MLP neurons of a small language model. Each row is named by its layer, matrix (up: input weights) and neuron, and shows model dimensions 176-239. Each number is 50 + 10 x the weight over its row's rms, rounded and kept within 0 to 99.
A block is one neuron, or neurons of one layer that tend to fire together. After each block is what it responds to, as a language model described it from the Wikipedia text at the highest values.

L17.up785:53 43 55 67 59 65 39 50 47 57 58 29 60 50 65 49 64 63 60 47 45 27 56 52 47 49 59 60 56 36 45 40 57 46 58 27 41 56 56 58 46 48 44 37 48 36 67 59 41 55 61 45 46 59 69 40 66 52 53 41 47 41 41 34
Responds to: The first token of the predicate after a person subject in biographies, e.g. the closing ) of life dates before "was", and "He stud(ied)", "is", "met".

L17.up702:55 37 46 51 43 47 69 75 58 51 43 60 67 63 57 36 45 58 43 63 62 31 52 53 48 35 52 38 45 42 51 58 45 42 45 59 56 48 23 46 38 37 61 58 32 36 67 67 62 54 39 46 41 42 47 40 37 70 46 50 41 43 44 62
Responds to: Line-initial dashes in fact lists (e.g. before FIPS code or Authority), mid-word pieces like c-al-endar or Av-al-anche, and words right after "the" (following, only, top).

L7.up115:61 43 30 48 34 58 44 77 57 38 43 52 54 54 43 58 61 38 67 49 60 63 59 70 44 40 61 49 50 43 45 57 51 52 52 54 48 53 59 44 60 57 74 52 55 55 43 63 35 61 69 46 54 51 56 43 52 41 45 37 40 43 67 42
L7.up176:30 50 37 59 61 56 35 62 56 49 51 73 39 62 51 47 65 47 47 55 44 51 57 51 44 57 43 44 41 34 46 53 51 47 33 61 48 51 38 48 63 44 41 50 49 51 57 49 42 34 57 42 36 47 55 47 45 55 54 58 43 36 78 34
L7.up264:84 42 80 52 71 62 37 43 55 53 49 43 57 61 44 47 53 43 32 53 59 61 48 56 59 51 46 46 52 59 46 51 64 57 56 30 54 38 31 57 56 47 44 68 47 58 51 58 34 51 44 60 50 52 53 53 48 49 54 54 45 44 58 61
L7.up567:53 52 41 58 53 62 33 35 41 53 47 55 56 72 40 54 56 53 31 51 65 55 42 58 52 55 53 68 54 39 59 47 55 51 46 27 55 52 55 51 59 44 50 50 47 62 63 67 38 49 37 56 24 53 53 52 64 42 62 61 55 55 53 53
L7.up687:44 47 39 48 61 52 57 66 42 46 34 52 49 53 46 28 61 45 66 38 73 47 50 53 43 41 39 32 60 41 50 35 51 47 43 55 52 53 41 57 39 48 49 30 61 83 52 54 50 58 48 42 53 64 69 54 51 57 53 57 50 45 49 32
L7.up762:63 41 62 56 41 56 49 63 36 69 35 55 71 53 32 56 56 57 51 49 59 40 47 33 59 48 48 54 43 51 53 35 61 60 55 61 46 56 45 59 44 46 49 52 75 47 42 45 38 65 49 60 52 65 61 52 45 47 42 32 62 57 65 45
L7.up848:62 70 45 43 35 49 49 42 60 55 31 49 60 59 32 48 48 56 46 64 42 60 39 60 48 40 35 58 35 35 44 55 35 51 46 46 59 47 42 57 45 55 45 51 51 54 55 71 45 61 64 46 52 38 50 47 49 52 48 27 57 36 53 64
L7.up980:43 51 34 38 42 46 67 65 42 48 73 36 46 54 51 47 62 49 39 45 64 74 58 63 51 46 45 51 57 53 46 35 36 53 72 51 45 40 51 48 71 48 59 49 58 42 61 62 44 34 47 49 33 53 35 43 48 39 53 55 49 48 36 43
L7.up981:71 56 53 70 61 57 38 58 42 52 55 59 54 39 59 57 63 46 34 47 67 58 54 49 38 37 44 42 57 56 40 34 43 34 48 55 42 55 47 39 63 56 54 42 55 48 44 53 47 36 60 62 39 52 57 43 45 54 49 38 47 51 46 54
L7.up1020:58 53 44 56 55 46 38 39 41 44 48 67 30 66 56 56 48 58 39 49 53 50 62 57 52 52 42 66 71 52 70 35 56 44 48 39 32 40 25 61 48 56 29 43 62 48 55 69 35 55 55 45 36 67 55 36 60 56 43 44 49 39 42 34
L7.up1112:41 47 58 42 48 72 42 58 48 72 41 45 42 65 46 45 63 47 64 57 55 66 55 56 36 32 30 48 59 47 37 30 53 54 49 42 44 39 71 47 53 38 44 51 53 65 55 59 51 51 67 53 35 47 41 47 46 55 44 43 36 36 71 48
L7.up1218:50 42 23 50 39 56 53 80 41 46 60 55 57 49 48 67 70 41 54 44 48 58 64 54 57 42 46 52 47 64 43 47 45 45 47 62 53 56 43 30 52 54 44 20 48 56 63 65 59 45 47 37 51 52 53 53 37 41 49 48 64 52 56 41
L7.up1429:47 50 35 43 38 46 24 62 38 51 32 44 35 50 36 57 56 52 47 53 45 43 46 51 43 42 40 64 69 42 36 43 56 52 52 41 49 34 44 48 50 65 43 38 54 61 56 69 26 65 55 57 49 48 43 43 27 45 53 28 64 44 58 56
L7.up1599:52 48 49 62 52 44 52 60 44 58 57 56 42 45 41 47 59 50 38 49 52 63 66 52 58 44 59 58 43 50 35 22 32 32 47 62 70 59 43 47 45 40 45 41 41 58 65 72 42 50 52 52 35 36 58 52 45 51 77 62 51 39 39 42
L7.up1853:55 59 50 66 57 43 49 53 41 35 50 50 56 44 45 46 60 39 40 49 55 41 63 40 43 47 37 38 45 53 48 29 32 52 38 48 52 48 26 54 40 38 54 41 38 56 40 54 42 47 54 64 52 56 35 58 60 68 37 56 55 36 42 48
L7.up2028:57 48 39 35 36 42 56 53 28 53 63 44 47 60 42 45 55 38 59 45 50 49 70 63 33 57 45 56 50 46 43 59 42 44 53 51 46 49 72 44 54 56 33 47 40 65 53 62 36 48 67 36 53 58 57 46 68 59 55 44 42 53 71 63
Responds to: Line-initial "-" or "|" opening a new row of infobox fields or table data (e.g. "- Position:", "| Mean daily"); weaker: mid-word "ud" in audience, Escudero.

L15.up452:52 41 43 52 75 34 70 51 33 39 52 42 44 44 37 46 54 47 43 44 46 57 51 54 40 59 48 44 52 74 66 45 58 53 50 63 59 37 47 46 58 50 49 55 31 53 53 66 58 48 47 42 53 41 63 47 47 55 43 60 62 73 46 47
L15.up773:53 50 53 54 53 16 64 46 58 62 51 43 37 46 50 54 55 40 60 75 38 42 42 66 46 33 45 52 49 57 48 31 60 50 50 47 52 51 56 38 59 38 65 53 40 54 64 48 69 37 45 30 52 33 55 46 40 46 46 43 44 65 60 66
L15.up962:40 42 57 58 50 45 50 46 38 46 48 47 56 29 49 66 42 48 43 54 50 39 53 43 52 47 43 52 33 57 46 38 42 46 36 70 44 43 50 72 49 34 68 55 49 37 37 48 54 46 61 44 47 56 50 51 48 39 55 45 35 40 40 59
L15.up1308:52 50 49 57 47 74 60 42 45 52 58 44 48 42 36 64 66 50 65 46 48 55 55 55 42 49 50 50 49 52 57 47 50 55 58 59 54 56 52 32 42 60 58 45 33 55 52 54 38 42 66 27 69 33 36 40 48 50 54 60 38 71 40 43
Responds to: Line break right after a "= Title =" heading or short description opening a film, game or biography article; also mid-word pieces of foreign names (Lu-is, Fri-ed-richshafen).

L15.up891:52 50 30 50 47 55 36 50 51 44 40 39 57 41 44 57 45 52 66 50 65 53 60 51 50 36 37 52 54 60 51 56 52 58 43 46 42 56 49 59 36 47 49 48 54 43 39 35 33 33 46 26 33 52 53 57 48 44 52 44 49 57 73 39
L15.up1036:61 44 48 30 48 42 31 73 44 66 37 53 56 50 31 65 60 54 50 74 80 65 59 36 23 41 57 36 43 52 50 40 56 50 48 53 51 45 43 54 53 55 23 44 50 62 32 46 39 48 45 42 60 43 43 44 48 45 55 32 54 29 57 45
L15.up1270:55 51 56 36 58 43 35 54 41 50 49 46 52 45 53 79 51 58 57 61 73 41 48 66 42 58 46 29 53 61 58 42 33 53 55 56 58 38 29 58 45 42 28 58 51 59 49 68 50 46 36 51 70 39 59 65 56 57 49 44 43 44 43 52
L15.up1535:44 38 66 43 48 34 33 41 49 33 47 48 62 41 44 68 57 58 63 79 48 45 46 60 32 60 39 35 44 40 68 55 49 58 52 60 62 58 41 40 42 54 53 43 54 54 53 78 54 50 51 51 64 49 57 48 70 43 57 30 30 28 43 47
Responds to: Opening capital-letter pieces of split names (L, H, V, as in Victoria, Hunters) and closing pieces of cities like Baltimore, New York, Milwaukee.

L7.up34:36 62 41 48 59 61 47 35 50 58 44 48 33 52 67 65 42 35 64 56 43 44 50 32 43 42 68 44 53 50 45 45 40 54 45 59 58 47 47 64 54 45 56 49 48 65 52 34 54 40 49 53 49 71 46 55 56 51 36 62 39 50 51 60
L7.up71:52 58 55 52 35 40 36 56 51 45 45 37 52 41 29 59 65 56 39 45 36 44 50 40 40 50 43 58 54 61 39 42 68 53 64 53 46 49 59 56 51 38 50 47 49 59 50 39 39 54 14 46 41 53 52 36 58 44 49 64 58 67 38 42
L7.up111:44 54 45 66 45 47 64 32 51 57 40 51 49 65 46 36 67 45 48 56 26 76 42 63 32 42 60 62 46 56 50 38 58 41 64 53 48 52 37 60 51 47 40 50 43 38 57 51 46 49 47 52 18 51 56 43 42 45 54 45 38 52 59 52
L7.up202:35 54 47 54 46 28 61 45 40 42 39 59 30 65 53 49 46 40 61 44 47 52 52 53 44 58 51 31 46 62 49 50 58 64 49 59 61 73 53 51 50 51 42 38 50 51 58 45 57 49 56 50 65 41 50 58 52 49 61 54 53 38 58 42
L7.up443:57 43 31 45 57 41 65 60 49 62 53 54 31 55 47 46 46 41 72 18 50 53 62 66 43 42 66 41 52 51 53 35 38 56 35 46 31 49 52 63 31 56 58 38 41 64 37 44 64 55 43 36 51 50 51 52 58 45 38 33 30 34 65 47
L7.up561:54 56 60 66 48 48 47 38 47 67 30 49 47 32 66 60 50 30 40 55 45 64 52 35 58 26 53 42 50 52 48 47 60 44 51 67 43 47 45 49 53 38 49 56 54 48 34 60 44 53 39 50 45 41 61 56 51 57 60 60 42 48 43 63
L7.up569:61 50 43 51 57 28 53 52 43 33 30 44 45 78 64 44 53 57 41 50 59 50 64 64 51 45 52 67 62 47 55 40 44 56 51 47 57 50 42 54 42 57 56 42 57 46 50 55 57 60 71 49 57 45 46 69 35 45 43 40 60 47 73 37
L7.up665:50 46 36 48 43 63 48 46 53 39 51 51 62 44 51 54 50 58 64 55 62 73 55 50 66 60 34 44 46 58 58 47 57 41 45 66 28 46 60 58 62 46 54 38 53 60 42 43 59 54 57 37 37 62 69 57 46 48 48 38 44 60 49 54
L7.up764:59 68 46 60 57 42 43 44 56 54 31 45 44 47 47 50 38 67 59 39 31 52 68 54 22 42 69 64 43 47 58 33 42 34 46 63 58 43 54 74 50 46 47 35 50 57 44 61 44 48 32 51 48 56 56 54 50 51 32 57 56 42 34 60
L7.up894:65 52 49 62 56 58 53 54 42 64 43 60 37 61 44 51 49 50 57 48 49 48 36 55 52 54 53 61 55 61 28 53 54 53 52 56 36 39 50 73 42 55 57 39 61 56 62 64 68 53 52 22 59 39 48 36 48 47 56 47 48 51 57 56
L7.up909:45 37 38 59 60 58 52 37 50 38 39 63 36 40 55 46 49 51 56 30 47 54 49 70 56 49 41 53 46 56 47 44 44 42 52 44 50 58 49 59 62 58 45 42 47 36 64 48 47 57 47 57 51 76 57 59 47 56 48 63 44 49 39 63
L7.up926:48 39 48 65 45 55 57 65 58 79 54 54 44 50 69 42 58 54 52 61 35 55 46 62 54 48 32 46 56 42 55 46 38 37 52 51 54 43 46 60 31 55 50 34 49 42 41 34 49 40 41 59 34 40 66 55 54 55 41 42 49 41 44 56
L7.up1098:59 52 55 57 39 40 70 43 48 59 46 45 52 47 59 59 65 56 44 44 40 69 55 50 50 39 54 58 52 45 44 45 62 51 37 70 38 44 43 49 50 50 38 31 54 43 72 42 64 39 44 61 55 45 59 46 29 48 37 51 49 51 60 60
L7.up1259:42 48 56 63 38 53 62 61 53 51 35 45 51 40 49 64 58 56 55 51 51 48 50 50 40 50 59 48 39 39 61 48 44 56 51 40 41 65 51 49 60 46 46 51 45 47 51 48 63 32 56 66 53 58 62 43 50 45 40 34 48 53 36 59
L7.up2025:66 59 38 57 43 48 59 44 38 64 44 45 42 52 66 40 51 41 47 37 39 71 50 58 51 47 60 48 62 51 47 36 58 50 48 60 67 52 76 64 59 45 39 23 54 38 46 35 64 65 40 40 36 41 49 53 44 58 60 57 48 43 27 49
L7.up2030:43 56 42 50 54 47 54 57 49 24 36 51 49 51 63 26 47 65 70 47 43 47 54 53 49 52 53 62 42 50 52 30 53 41 54 54 41 47 48 64 43 36 41 43 45 53 46 61 33 48 64 57 46 34 37 64 48 47 33 46 61 52 40 54
Responds to: Function words after "born" in opening biography lines (to, in, a closing parenthesis, and), plus mid-word fragments like ff, j, ist, as in Affairs, Azerbaijan, microbiologist.